{"head_dim": 128, "bias": "none", "learning_rate": 0.000486, "batch_tokens": 32768, "dataset": "wikipedia_en"}
MLP neurons of a small language model. Each row is named by its layer, matrix (gate and up: input weights) and neuron, and shows model dimensions 192-319. Each number is 128 + 32 x the weight over its row's rms, rounded and kept within 0 to 255. Numbers have three digits each. A neuron's up and down rows have the sign that makes its largest values positive.
After each neuron's rows, "fires on" lists the tokens most often at its 100 highest values on Wikipedia text that the model never trained on.

L4.gate876:149148079095175103105102143121114082132061113150152165168134203081161121153104134142092149230153169156118128114187167139107120158137039118166133129166122125127111153170151153127174087158163093136109084186191145127179114107164143114152134165154079114159144086081083138168094156137145122111126171136143112138127138114116113125132117143115159160051124125129089168138180149098101112182166
L4.up876:145180097114112100099168106116143076089147172073172119135104124110216128088063106150162137106114131143175143174082158121089116070131151128214168141092110117133141132071146175167165114124144111141164110127122119164108101109063113144123178176129147092143126134115172094114040098127098175117108111129175126126114138168152087123120198078192062119142118185168084100122104158125138138161177
fires on: " =", "=", " Ja", "el", "d", " |"

L4.gate132:142145154149136116191090102099107090162064169111152106118115161142106169117066133164168087149105128056134128176087139114151087153137137076132181173094098152142147152096151138128103154125151125133101108117109107135097148134112105172046121193148134057134165127155160164087137120127082150110111121148093120122118077119160125155130191128242119130176136200189081126116109093151101130158144
L4.up132:106076148140192166105142102121123113103072082117127173110192143112242121084116097129167120135126105136104175143111135107129080127089169122142156128106147110159158113059156111174106094101148114103184140155071130106136130109133205117101095063069136131107099142181185096109110119144095141125122177146146053149139142140145149061176124168145105115146145128111164048122120097058101119125135
fires on: ".", "x", "sk", "pt"

L6.gate670:112157091075115168090162109097121121165116137127154125132162118108165117070132110142137106085105118131110138054139206077097131072109124132191158131139104095165109095134178131114139067179118115136155132138188120123126134074118087112089082073144140152193129173122188121104138111140064125115143151163168136090147177198143086109077090148097128105142143146118132123116153186103063180156133
L6.up670:114130142117146083119121119176175176151085129158117108150089142085070113140116145142183107194140142139082110128151116088130126142138153139101109092113179099085141131149126153074079118092148144163138133183181121131091120112153111102165139117133175097113111084118099129147146153116144147097104066110117152156061074188159112164192113136180144092124213085142096120086083117070143127067081
fires on: " 18", "19", "16", " 16", " 17", "17"

L4.gate165:155089075165128132096107153127081133139090091147127094133142120128169138096143110161087113198136114120169048118188107108127140139107163132169176158100140160101154149088107136096119202112115121169110106074111122114084105114104121109120162218058185138108140172085104108123160120158073153103160175158133106130168164154140129133147086131127149128136155139100139190168118129159091049057194
L4.up165:147086075179133150074078095158059139087072037133144142120120138146154132069180084089144135176149045128179143182150099146170099163107095138151169155157097156155160141090116165143096147157174163162111138106097125092107154135081152075146112133120168179056134121121108096169137198179119092107153158127107058130143127181140103102124093149131119164194177110115124158113129104129122094067126
fires on: " of", ",", " Washington", ":"

L6.gate744:103111086123154100144072132159156080162101134187157186174148145136116102122075077175047163088099115138106124112147127151058073088138085135114138169086127150145106140076084107137062194112113115133114119018129124122079109116109106163111132137088120138114150121111125188126173141176110141111058110179088133129142124158181104107134128134163109128125105129082119152132120132171112112091144
L6.up744:125167123121119096119061097127091128112111146109148124059166154175216162066104131140078112108089093109104154154135043066165108128116127063070125170159113101140105130101120152151125000114092192097160141152123100183163102165102147121156127088141113085204159167097142128121137080071047138121124090108133116152124118131141155148172099140175170177177193081124107114179091091131153130149139
fires on: ".", ","

L4.gate436:146182122133140108133101157121154086196130149109143120173158081172183185088116186164147057134149100128126164069145187051092131117143147170086122158080109125158089142116139142129151159057176121101126127116118146177122081119082062139122124115101177097140070178130106139092116169106144133121125138126136161113129142119074181116123070142154112202106143145136078122120141113161105126143138
L4.up436:142135122080119061159140137111126136125151156129119136072180161120172073136136096138143156134160100126167120151115072153119091119092135129145108131203120164127160095088130094149138101136100100136120161156087162095091098122073207153173126139113150074114176186163157078148163084145064121143094090153140136106154121141152168185197173131153106107121116107115180080154103153120118125137162
fires on: "  "

L6.gate530:086219160106165144105127120145191132110200086132085090186089096161149137143143130102132148175086097119173117093165115117100167134152142109143162156107159112167158159144195147162152120124118108102151149095132144123158088127071101136091217120134088078166088130130128140097092137135136144148082152152127126138172115192094111054124122097129107113190104156129145100175138135110165162077148
L6.up530:097098114154140138164078116121137119178136129114138182138129129118091167178078118139181136108091145116096123114131128073159134156177112115077136170157105079102139129142167146116144139134167129079113124144147119147136109161087096128110149107149133170115100149089122096102089191147098113107144118145155201099162089132135092150098174194180144188139115159100101137131060136136127104143127
fires on: "\"", ")", "'", "}"

L4.gate503:119133110090145171122143095141182109159148039098109110119120123119108089133163159119121112065118131107205089144164174127116123191091104124141155181101174121130169188124125157170166127102104176116126135102070172131169113111142111129141126175138098129135129148103066094116221123136107110117151139112071188091181164174076102109145164104119131158171081095166162091108124165157171130114152
L4.up503:125142156101101042145141133154106130138128076142073061098152138110122129088164123136163131125087126148116133133177166156163193121128128130154038133090161088150094175149057164091125152125107098073170108100101148169160128149081095057108159155093131104111099078069111042098098124111147159163170172173120166113118094122039141136092119135140101164077100193130146150051140179101114113086093
fires on: "'", "-", "–", "c", "’"

L6.gate1313:111162119130081090100155130152152134159139108153158131109125052117102159142189201107083136160132113081114104109122184119094111107113128133170098145137112146178080114169213137130111087126163106115145102105056128122131098094071068080131106122113168147093079131150136100121173205161101157071146131145196109086150162194115125128144120146090114203185139138151113079157175151151124139108195
L6.up1313:170089162146106143084113105136133114140168177136177123081096099185117071158129159083140109106163121092142131129148154103118155136168093112142139139086136105151153152113118086128162105109110111126093152079138126115107131156079115142102111140117118175097125114130203184063103147059139153131148177118152154078165103198108086100060147110135162170118142107103147142137109081171162115155116
fires on: ",", " of", "v", "wa", "s"

L6.gate733:094138077117134115130071181091118111125180142119100145126116137133114149157058062143116094127096066129153048126132177076156189179131151169161144151181156198152134142140163151094126172134131115086151127081183134117148167130115163141131150129094122104108122169097113120132164110083167080137092134110087119111132113134237118144102100094083090110094162151101069141136109068165033128099128
L6.up733:131134121102117083113125160133157157104154093158084128087121128115083123135172140094132136115127157141128093128172191125108163069138129108140056146184082126138132147105136116130147158115123075133097086126093134048134121160092142135151149179091079149114090155138126124155157126151137133116107124151100115090162100137150165098154120135083134180112165142139126138115152103172106118087162
fires on: ",", " and"

L4.gate1190:141075125127137135146096136183149142095141108096116166105134104119123179141117138132128179160072061138192131152139159095124174089160155176131161114161146101123183118133137122100155123128103167084126090104130160100179109121097067098170143165132057132115114122093147102106162114093124138105144111117176116122132118138118149108166138131125174101119165146152172144148141109112156110087091
L4.up1190:104156099147121131054109098170159080129148131155146143149137193122190116041113083123132092117102085126149168087169112082096127094084162114134255119136106188077114150140124089149153164090124129129137121126117068120062116175123096162100124153075140128138105144142158072094141117139115133139127172136076106084151105084152157110097080153128138103064119102096098093075201149152044118140151
fires on: " at", " by", " from", ":", " in", " ("

L6.gate1200:150110118141144118084130141054147129137156109155136090165159090081119093107085099158109147153154113086104137080207158141115081086099130118099139145150163221147068090166131139092143089126140085132104100126163150112127169139131165158121197091109153119164145088114105208132148105141122173117150106160125132122157134108163136127153070097145162192166162109125154072124126159179124101077129
L6.up1200:167148157089153123084184107100137116129107139116086160116090117154180130143061105054071121142119137141128163112022090082118136147097119144126158092102168164143139095133182082155130149144119116073155169145106033087148103134092167159146147116132161146088149148089110139174108064112057148091116132160130130116148103118172131177139093177102141107123093146087178108167158193062102083123141
fires on: " −", " +", " %", "e", "."

L4.gate1042:109102122113202142106095129157138164123111155132056068084139182113145123154129171127124109130171149089133106161216071135099127079180135151133083151100162118057165177171090159123141129136124150146131146110105148133114086154095129142139183178130141091152201094147122151142142141125065141070161135136123126099135120156073095146113083083036115143091149121112146159169081161145149070140168
L4.up1042:105134103133125094107106134117052120139113087185112129148130169131079126166123146092176102126092130152090138131108179074154081105141136137125135118145153153095109141155118161160170129069133123123118093070196148089200079154093157086163080116123163114176093103125038144139141120151178092167112137133076172101129104072100187151118125126119147101110135104138131117056157163127175112159090
fires on: "-", "'", "d"

L4.gate1187:150155171156101171152132153110080124137132151171101105141066148142122160143159117141083134095161115135158160174156119059151161111111168142166117195162085181142106140194187083194205134135140066126135081136161152177150139151113206124192105127088118119098099131162157078135117163163103110145133111127147170149157117074147158136148149169071126089120151121098112093147111052121152130092146
L4.up1187:104083128118144124169092115113206104119175068137144136086091128126113129100158148110134185129150142160159154113221138118137116070128131081159139151166122085089078114142131106134117141119092128165157111094087053144133173116136136130097100102185113154091159093068136163087132118188075173072146160115096106080094196104094138124142083143090112158063218156116202161104121067135094148043122
fires on: " and", "ger", "d", " with"

L6.gate324:153155096095101156134110194121183082140141132181099099089100111206133122151138114072149132172167131136154117118129090097139138138136101138126134094130130156180104097180108110155102145121123083136078188121155164110159087090116112153129121119130106140101122167109122166115133155102108160094089078127083153110125130089151104133083090095072198094118120122166107137159147066107085177098196
L6.up324:082152131101085176177137194162099149111171094119171068147120191084086130090092172085087169128140128150125114178171122133149162143133174130142101109109175104130127187129084095105072128062179201164119107109146189122144107177159106119148108167107085143106117158132141162112185154122103113117118129070136119127153142156114156119142203099116124160125125145087103119184085076093115147108115
fires on: " in", " of", ",", " for", " on", ":"

L4.gate669:157126130121132155144162163087144103126115089049165130113155155142098135118134146156112117181178123207159153042112132174121098097063106168141158141127141128181143100143170178152191079096112159145187125096158171172097100128093137089191136160119158188079119160138192111129115074042044160163156149128203151172173160133105182094126166097174138118125077189131101115144112137087092214120122
L4.up669:095072064140112123065117116165099152158153102120199154199200037107123176185097126143115081091129120127127086128091110076135165142091166139168137157152067152169139142080136103094135105102153082140143096120123120093169117097117157064154110136148104181122175143153134057080126127153097147146114132176155094138128117158149167131173110126141132139058171116079142064130174070165134150103106
fires on: "s", ".", " l", "'"

L6.gate269:109164076095143040168102145112105143152108131163170215115072159082130135103104061182092087129072109155129134086155169124146088175136144133139153098079115105127059113141099167135156170137126107112115149104140145148079169130098118119105170163119139109119170158116099158126159127126124135113140137131074135095166107145112150155127144118124142137149098115145122119112160186154132155093085
L6.up269:108142137131117120148141122130099084157095104067092139137169157121122075194114176187070132155109091086114100102106102097069154149159152065101130141054053153094109145070147121139165145133106129183176079184093108095115018123090113123109142105125116137096126121142177124086174140082151130099093091136139190163083146115131140129144069111090149156110101133205120064140153156131179105104135
fires on: ",", " |", ".", ":"

L6.gate683:128099133169145167181060120058076130130152151130108129075086155163105145126136180145120104119137140110101120113134098151141150119125129113085128148074137132120123171111143152142103129071098106080100103191087205113098086139165133125189162168155126090150105123146128176155133090069086094160149112179148153179102158134146141152105156078168145202075147122145083074142080174200197108141140
L6.up683:114105090104099160152143149069136091093167132126128131147112179141125176124115092147061204122095111132162111075146180126076143137136161148169112156154146168105129103128057204122134116099062160174144131148155153137147106147100125139102087160115132161099139182157129129118174125128163145184115093168087121107105142144138094152097150111105112105185067099204111044123091094098149109093133
fires on: "'", "ly", "(", ",", "ter", " |"

L4.gate444:111115136136091123150125100120100101110112102101190145177100122075118104094092148181127144134082108114160105121150061148109117117082119113157029178158085169078072130074138141141156151127130167095094056079077131132126091108090085178163051156179164151133156147083169129145109118150082168122122122128136169107107110125136142135185127133073162206077115135087097120096157145149153139145130
L4.up444:110131082082118175126130167133130195152060126110170106113137123167131104172125103121181173132064121140143129168224098163147099179152172151163151151138186147160138058076119113123084106088128142140103107102116148136175153092139124091163089109167148160112112123093161111160103121093057084084144092117134129115156119146143078154120168170177090156169168102127134136179165098163126093144166
fires on: ",", " |", " (", "  ", " –", "t"

L4.gate971:099148162122105117085095135174124086145174107129105073147203078110151132180129125124109156126223109130200099178088089220089134124154166129141196137143125123170114101117108153159137101132199136139125180163090164197084142150108129108159175118144084094113112130088096068129163101108118098165112126120113099111125150127121177126093148142128077133140169168120158151104129112145112133072139
L4.up971:135130091065118175092115121141108136161192099054089092116119150116118087193132136117111156149152091167134051077148125172148099119120196185150161107144133094120171181178126100139094101127162192054120125163105158114114162138144124121110126146119152075131175162106124128121177112092107166132084164138118123120111169142151150086078124075087166070108133169232160147117126135157153154043097
fires on: "-", "'", "ti", "de", "l", "ilia"

L4.gate1223:100167154141101140123072183137228103170090160125131165106117129155108093095152213089117066150035140165127183151135179147132128127180209172116137080061133077100176114159123177074126178104148165110097197099101113151108104085202121077168155079151174091133088089173117180113154162133168200113180114183138136111111117166147129138160102104092074147132084186082156141129129129103101166176148
L4.up1223:160148139068121128195131144143111145133118165097138144133144091151182189122203106147129134119128076151109156048125174143108124120067184152064083125142103144087082156113131117166112091112089108137115074175122100090125176143124134158143215088105186123124142160106112082128087097113117124121173106146076112088107138146080175114187149182124138105136123161121103128141174137141125073101148
fires on: "  "

L6.gate449:147092136127109081127141106151127111121129148153131140046094128110103136185109172117081149117161080081155160127114078121117143143064072099123146129169164094169053162149157095130129113143120059110077086191120135095137072149131094145126106156067147116138152118180166132092178151120134138071066101152127145132153146154111154135174166106114175183129117109144082157149171128149099145126123
L6.up449:128132106129100161129100088207138140140169129030177106097140157157115104162159160079158143168162126123113074164085168140167176101120129146207107129143139114150159116149078148089085132114116171197116137109093184115174110166089108175150141182049092111123136166144163118085145112109188154168176156153148129045075177167113174141121114135108120174169115111184091108089130143096096142145122
fires on: ",", " and", " &"

L4.gate860:148125133101125120159133133112108153147106134126167131096139123162153177116106099100155140168125178114155211129084156115117053125126151134141154175077140130126126173203136184112152112104130126147108072148109115137090089075146169149174176160108186087135095201167083159116043061113135108123120128077144113092175065181186125151112171163175183172126107161106116139164090170124142167108113
L4.up860:128167072125131123087136187154130148151153171118121055125154060144122133167200138184162157135124081091067138106152112118107115084187172185101085138150114128126092128157121166092089177140127099152190117116141121122083115140132091105084173158131154136159121135117104126067104096103121160122132155137123143107090155127106125100064096112128195115148074205123097180101132090169090063118115
fires on: ".", " \"", "-", " more", "'"

L6.gate1125:144054115098093149116139191135174105130125155184117124146139153133170154116067154106143181101188085131107067062177131133076141151132101101165107131144137178136167115175082127175116119112153091103153129079086128132103144160111143085160194146120096122150150141133043107054201120139153143088103126115138112123128206113119107109155103147102118212109120123166149162152172126141068091144138
L6.up1125:121142150142125141156101140129201135117115095168144137170103145109110189127132115140124122096122105136129164124158139083157185159128059151131143101090136180097123153159115120150052196118159073127067077095101162108158161131126203146093101082087154137114133147100044157088072100123138139151106220116051163168185126163106104094103102142173153138130101160102119189155128134139130064147145
fires on: " |", "-", " Upper", ";", ","

L4.gate1234:116148101160136138096143070158141122146121133092095145122137110147109090126084136167146093088067129090213161111157112114135177128138103110095094150095148113131137159118140085107201151107137131107113132109130159167136061114091095141168141136081121091090086151109170152121148124125115124090084132128150141164129185159091107119117136076133170156188158119128140090180112130134139166128162
L4.up1234:133127108117159169136169044167112147135156102116147146146084181124082091115099197157120116096084145106178146131075105125139109122106133078092110123113157113143168112154157128167158162139157129128145118094119140164128109122119187171161141124119061075115091137122134151149179180110130124076082131089100142172122173146118094121123102068106117138168112159120092128130121161120133150126129
fires on: ".", "=", " the", ")", ",", "\""

L4.gate780:113112103084107111204099138116144110123115123090144061152161125088169106125107071152126066061106043097172117149151116160065114119173122123135157144144128120144104087092096137117220144123175123130144132157135141107175125063079106125129115129116147055101113153115158158091115128123122110126136135156101129144125122127161184149143159099126135152191129174139146138142126157153113132107166
L4.up780:089118099121120181138068118115087104135195169156078119128079113178165179105107124157096158121146111088075115078141143125164158110119098080124144184144161090134107118139153205135126128154120044072159151145139098086120149122183192122097180148117113109085174154100074140125108093139116112117130116107098159085116151134128070152183171046068097069088166135176133166102083159126061127155118
fires on: "r", " of", "em", "-", "h", " |"

L4.gate6:128079161125161117128146138154140127089118112125135128082108133082115157139150167147124128182134136179122121097107162177117064100173126116085073165103112109108138163177119114175078117106049097115077119135092127122175129084094152184143153171113165154152165078126140110068156136126096108095122100114107127109152206127111098123131164152078152133125127133178119169093190103135140096102117
L4.up6:170091074097129190146150082117096202129163101094148105143152098103121192180135124103165096149137115173151124165109187134074072068113099122122159067106130100170166142073169103134133102100119156145158165122172131112113120156130165158130157140143110124132155115127108148118114140124154129150099078138184111151110185127131165128077129081118155155124121133090114131155106135128104106192079
fires on: ",", " he"

L6.gate386:084152092083149140128121107127171167123141084122118088123132191121057111124110092094094116177148098156118094120136113142159125132113108044164116098185146157131146192126088106162112103143063081187141073108152129132173100167108147147162097104113130143059166117111148164177142147178047132109119127083137156143097152165139151131113139133140098178118073183183109123118143140087143079149193
L6.up386:093162121122141158108138181084111129132169060128090104081156130149139142163194144139130087166089144183147151124128161105083114182078162152132067102136125118154141118099125130083173132121122124140139165181121132115140126154104107140152124141082134159203180118135106127118141155101092112174129213141116147068132134097061113105113183107128136130132096091203120134081144124173114084146133
fires on: "-", "'", "–", " /", "ant"

L4.gate136:092082102141119145097084132110093105140165114111092127082144132119051127178135134152143177155139166069143173163145150165120166135104122103164118204119148118162120120125121126138150145122141114149099085157122165106072121130160185148146125138165143112166107134130138168220165136147119090102185117123122126138108113083101110130155150023119105168143125163119082064173112092112142128134191
L4.up136:220177153133201158110165235082090112106118117094106103164140129117102100136063110148103136094070151107153121108094089163146124147156117155041170125144124037109119110160141109102164128167090172139098148121119155109120154115123122142128156072092107074158081088112101153142151137122111146133128119111089140166142116131163112125154094128104102095086118111101163085101096186099154120161131
fires on: ".", " (", "\"", "e", " for"

L4.gate964:147155072135171133123178108171166151129100113148092112131141187131127119105140097140170132109147098122168098159142097154168114168124116155094171137151080126193109147088135155232157144100165200108140159121175115129131126118138111142101155160177149108120148163055111050079103114172107099125161179143125151132094123128065099103165097091133094136150126137154189131148106142132052097131207
L4.up964:121149075107057139192093187139152157083203109134132168120121123119155231109101121124143169118146186133078119138103117083174128164114080162202135115185156155121151099155127150090096131100199138099152201110123192130132115106129124097149201102134177158133107174074161063178161076122089138174094152173021098133128148162148145088105142100146153085084084131080110181187148131113041118124118
fires on: "-", "–", "—", " —", "io", "ie"

L6.gate940:133119058153166087139086123118130096171091136077128145137140153117127152149098122091147115196120084123124125101149126131125154150091104086107129244110132139157137113131126120155141135079172105151183121143124066213116096092113161140143117142088171135115133102185149128112163148083183142185143101074092139090158140125135108176131116083144137160214071135042107110117153135140119082148163
L6.up940:170115117129151153141089123176114116072118181177104086161123101117097064104121166146134179159195091066128167144112132151147064075141107079115149154157191162126090128068160140136173158131150156104151142116184122145013133105115128139162106131134128155113098138153130096116143118107121146109110178120116140144128118096163107177192118187149166137117157148139077142158121080170099183114067
fires on: "-", "c", "al", "|", " goals", " by"

L6.gate904:122138082123129117122178196156154095113133150141175155127115115184154110072137135108168116142108147135172131095089179075159187131106120144131121116127113132098104108155119075119148146163148123123089114165150073137118144132084182168148105083051120141137121193081145103151146127128179133139160175128086149073143114156112126141125108132051129118140084126136107152127089176159064128138122
L6.up904:122068137170176126104113102156150155101100141144178115117132134108115110095158108134123170162139066053121136064143107176134099104146139088097158153125104107165154145056119096041124140138197131173119094172160100107090198182131165139190129143165195134117107125108149115160189158077060150138151140107114101136091123117159095103113140157134186156147103112113084166082139095107119110132144
fires on: "-", "  ", "17"

L6.gate1327:145118125097132156146085174166223128156114131098114196103087152148132136150087118141132104033157083145156097155124138141170130144108086148158094153111153156162186133139152125031164151149141110147090188130156166110115097067127117167100147130128106106106128153128140146140126053090153160128119138188128182091177166143071149135124080096127074112152159141125123133162102170089089071089115
L6.up1327:152092125134077114148156169044116144127156141090109145149097157131131165110144165102124084115084120150121090131172156153108189101064136097159088148135132179141125120118110139148107150080178131109139156115089106150167102132122146128082133157102129135109148106111099139130139073125093191187109107140114162073197116141065153191154121170115070133109120139113175137143097149138081080145117
fires on: "-", "s", ",", " information"

L6.gate84:079117111059103130171159119113103150133105137126109087113140151131172126093108141117122167112154179157136172140111154160126124187127106101124115126249133134151075136223148123130124129096158136136138084075179094017155102167126122140132110082126107114160154107098115138129161137103152175118069114140132139083187147146147132198128102130107122133077068194168117123149113071085098175160123
L6.up84:157151109123108062196132174132163082099137114071084151157079146132057125131106134185121086131165088161114150055148128158143150161111156111108176134152115133153157132181117076131111138098137053143125148115188120099173100116168112101110067170097144110140115125088111139116161112133137172120102081155142146088140137162102152151124106077142109120114137176135138138103105108134159095196126
fires on: " and", ",", "-", " or"

L4.gate533:143163084177127123124129154133123123118110076129106137071117107161091145173141159104206096144148106171109090178118123121154213122143137129193151141158118126123090083138103165084170115114139125101156118148135165113116115138163098143105164128072157143064093150097072145127073130057164026121156139090114109016103110113141156135072121032158105147143104145099163129156138175195124049164145
L4.up533:141120156140165113115159124120087158070134153139138108125140143126135096148140130115145122203153126140103182116118195150150144159090144118104180109057180094158106154121162105106177115116110145116105132148129137140157133154150144157141161177158078146161125092128099098083088156115135136184127130101095140153124131148088117093148119185146127190122120140125125121132109113159156112206120
fires on: "=", "\n"

L4.gate1046:148125123112150024083137105073141107083115144163144114115182127143215151141101139120137173143100084135133103150154104096131034089099116108105137141118122154112109116112130101099114183130138076134171089108140120144078081152070117139096088185026129155150152160100109134112108115139115153106090112164084178114142145128106138123116133158053150174078119124109135182170132127130151073172193
L4.up1046:119107120078145162110166151115195111122120135109185131150165108146132155131137165111098171175141154113125137186143144107148121093107105094088151139145148161123171127099146124051133098143149163136188107140111085125136124152131131130110089147062137160110183112093129210183127171144116089102118122094134149178152127132130101150090157108116176120098119119110126083153099121095162130149131
fires on: " of", "e", "t", "ge", "le"

L4.gate476:125124152138131152091082066122108109162165126137184124086148138140068080169112184204064121184078098083076103141156139156099140170207127101126146150098149160181133160130107094107108154103131121155079090127088169136159086105115056158115142156150102110114144112118154198111108175129147136128114094138153195158105102147065142140098158118104196147150133079174143165188150132114126115113130
L4.up476:080070107163115160135117097052075122128150101136178142094123177143138141139122098101061145123158081099150104187136181138161143116070083116162137128153194090191153036176127152137138121122139181093132110137124182114117145148132152111123112120108099223163100131171148116147112057144112156129099142137153180093167133138177112139122122153098163141139152107100117141125092131090147176149138
fires on: "=", ","

L4.gate352:130138129195142112149109136161140120111096164105160183126123092091065181125101105148102148187134121147119208161145100118129112166142115144122105168053057104079215137131104114095106151156045121176093114120164152107144070072109151122137154123077113135150144172214165151115074102104129143155187095159139130164151104119121144168160121152138133118134117144171134135165119109094119129112142
L4.up352:043149148093077139182117099053079131074098069126132154159104118116056045157086156121109172123115121069110156134101141166170159126114132125168074147091078169101148136171118183154119127103097154116115102066115181082100173101150076114123093167151165119120136135133146073146171130145112160095168134121138110166067095104143126039112123149101116128150140157118089072122167146077177113146119
fires on: "d", "1", "'", "2", " after", "en"

L4.gate819:178125176177115100095104155137118148100107120092128115156139175101118086116131153087139114119128130219158094129176197138184176082133137115085214099153171082113138133161175153144092161143176145077140119140191196152174107107190157111083109096105119148146078057158089145142162157134168155138139128125159117115153147109106187059121097086092112106142102150065136141105136120147087136155116
L4.up819:140106129170184080131106161117146161120167099147076149193058137111070038135118101075195143166109133114063158064063143161148159049117129164127158124103167152086109155127146159136136111128130107139119144140150142146139142088138142137161073104152171078164201135111069105141187102093128139075157098129126141157216136193140090110155091179117083135202128214118125085128138169201149087156145
fires on: "-", "=", "{", "ti", " 100"

L6.gate123:095127130144070081141108096096133174088141094089184130090079149130119104143078141156069112130147078105081103111154136100131127168164171123152123099084129165150152118099162149152115078116068154082156157083159147172190137076146157100185168153092166164120204072197137075117183129154073119147155164140121154120134094084196122153088134081105126139094129112128103106115087151078098122125170
L6.up123:156091119151107165167087106122133139093163134144103117131173047102131141165086151159136156100149145097086130118129142092133151128119119215058094170150163156186138115064151105099137162120100126102145174131106152120117182064122173121186144139108141151116101171174135143075092165076158116149115142138129136145130131155131121143099144113141149147110103098146122102147191152091107135132167
fires on: "'", "s", "ici"

L4.gate330:127143087128119147100091107102095075093145112088100116145153027165141122129048131154148101180092120079117147175100132139105127090139132131158174176155149151087145159104077153133169112134143086128165105076089091149138100111155103150144161121152144055153174148099174136096102088075116131112141138105118109201141121153146108117131160128163116139161152125105107089146080119133113136153140
L4.up330:160105103161157177116110129140127122108086168170098139165110162140133118132148105091146131088143143130133100151163118138088098117096142094098093145097134148177199138036080132153157109114103076068182179081162104090104108094156143180130168102128136149100109159105100159111114145160097131161115104111099124136150125113135182084140072090160145111154167172127115175128092103169156116117116
fires on: "-", ".", "d", "lo", "r"

L4.gate47:095117107170114116112137223091058114131112149151084159127150100139139122161092138101090140085083150144127116155128147036087116097135097150121151167080162126146230179121093140117147109134171067093087093150147137161134058134120148132124164161093170079140111169178108154102108100085135137152099155110067152091157112098113161150103116063158108125171100098097114138207105142100127115150140
L4.up47:127121000089154101135084146126124072130151126138113146088170132142135149128074106210132095145140122178099149090195159070138077147137131178129165097074073101115153166124125169165090138174134164105126114084133153118165145085111157157128131163103081192104137125105137149057153100113111124087081150081109125116150141106150108074089107128125133104171101142181125214165080102099103065094110
fires on: "d", "-", ".", "g"

L4.gate1059:154169128155196119118070158123122135127059103107174195126120159182197152122129141130075139152131123133100156085114136109138105108099101144106125141092112107101130104201140080138136121124083094093110196145177091104147093120166104110135066113134116121160178143146187140103101147155173122120079164096158125109098183102119135133100071156118094090092109138144114092125094132110146109134148
L4.up1059:114110069132123125103122118137102061108153162180116136122119131148079069189077111122140154118116111128155150112121142134112085161098198096118115115130080196117128178109129115158199107211151132125112138094091114152172125114114065105174142121145122179120155144129131160134145088142092177150087091139087120196112183105123129109124110128156099101189147095076136147116113140086125188168149
fires on: "d", "g", "ge"

L6.gate55:115102105117144139142058183131129123150128147125089156115100117164136115125081132201081129147066108103080125097144171178096115125117086122145138097113125112126151136129082076101166096171163123107131169092144150052090092130150118120156135150103191122128101132069205130114140140134136146096140159131110143163112102158134189193083134118121136065144043129190176133114122116127102099108195
L6.up55:198137081151173124084126110076098123160172146118104143135164134121158086162127176113135058170068109121033138109128133135116089162121123165132111153162150078161085143078145151119208140165153142102129118134102092151149095103087107133155126137118120090188140130169155137116129096138121151135124092101059132185113175078123146157135127183094106150080135122112117141178119164170161128206125
fires on: "=", ".", "chan", " |"

L6.gate59:114138129130075164065099157188133129145139101184108085153198120177135115148140128113153142155120179160136113135135097131114168092128147146119131185123219160107112214143162113124173136130140146125167088114088100141107181138112137132112193120118137122124127136132104101140137151135086103118142121136104134137133106157113101127205092146137155126205096077159108122144090131153101102114142
L6.up59:090154136106152115154162150086102116185134117132077117084097199103112130135136231150112158191049167161089052109154069113115113125145170080184128166105112105104100115135085129137140094075066188124148158112154154109138058150171122105121157147153122111193170164107134058136147160114082133088112123119119165110063142124123171089116141139113159136173138129106099148123105070136128127156095
fires on: "/", "'", "-", "–"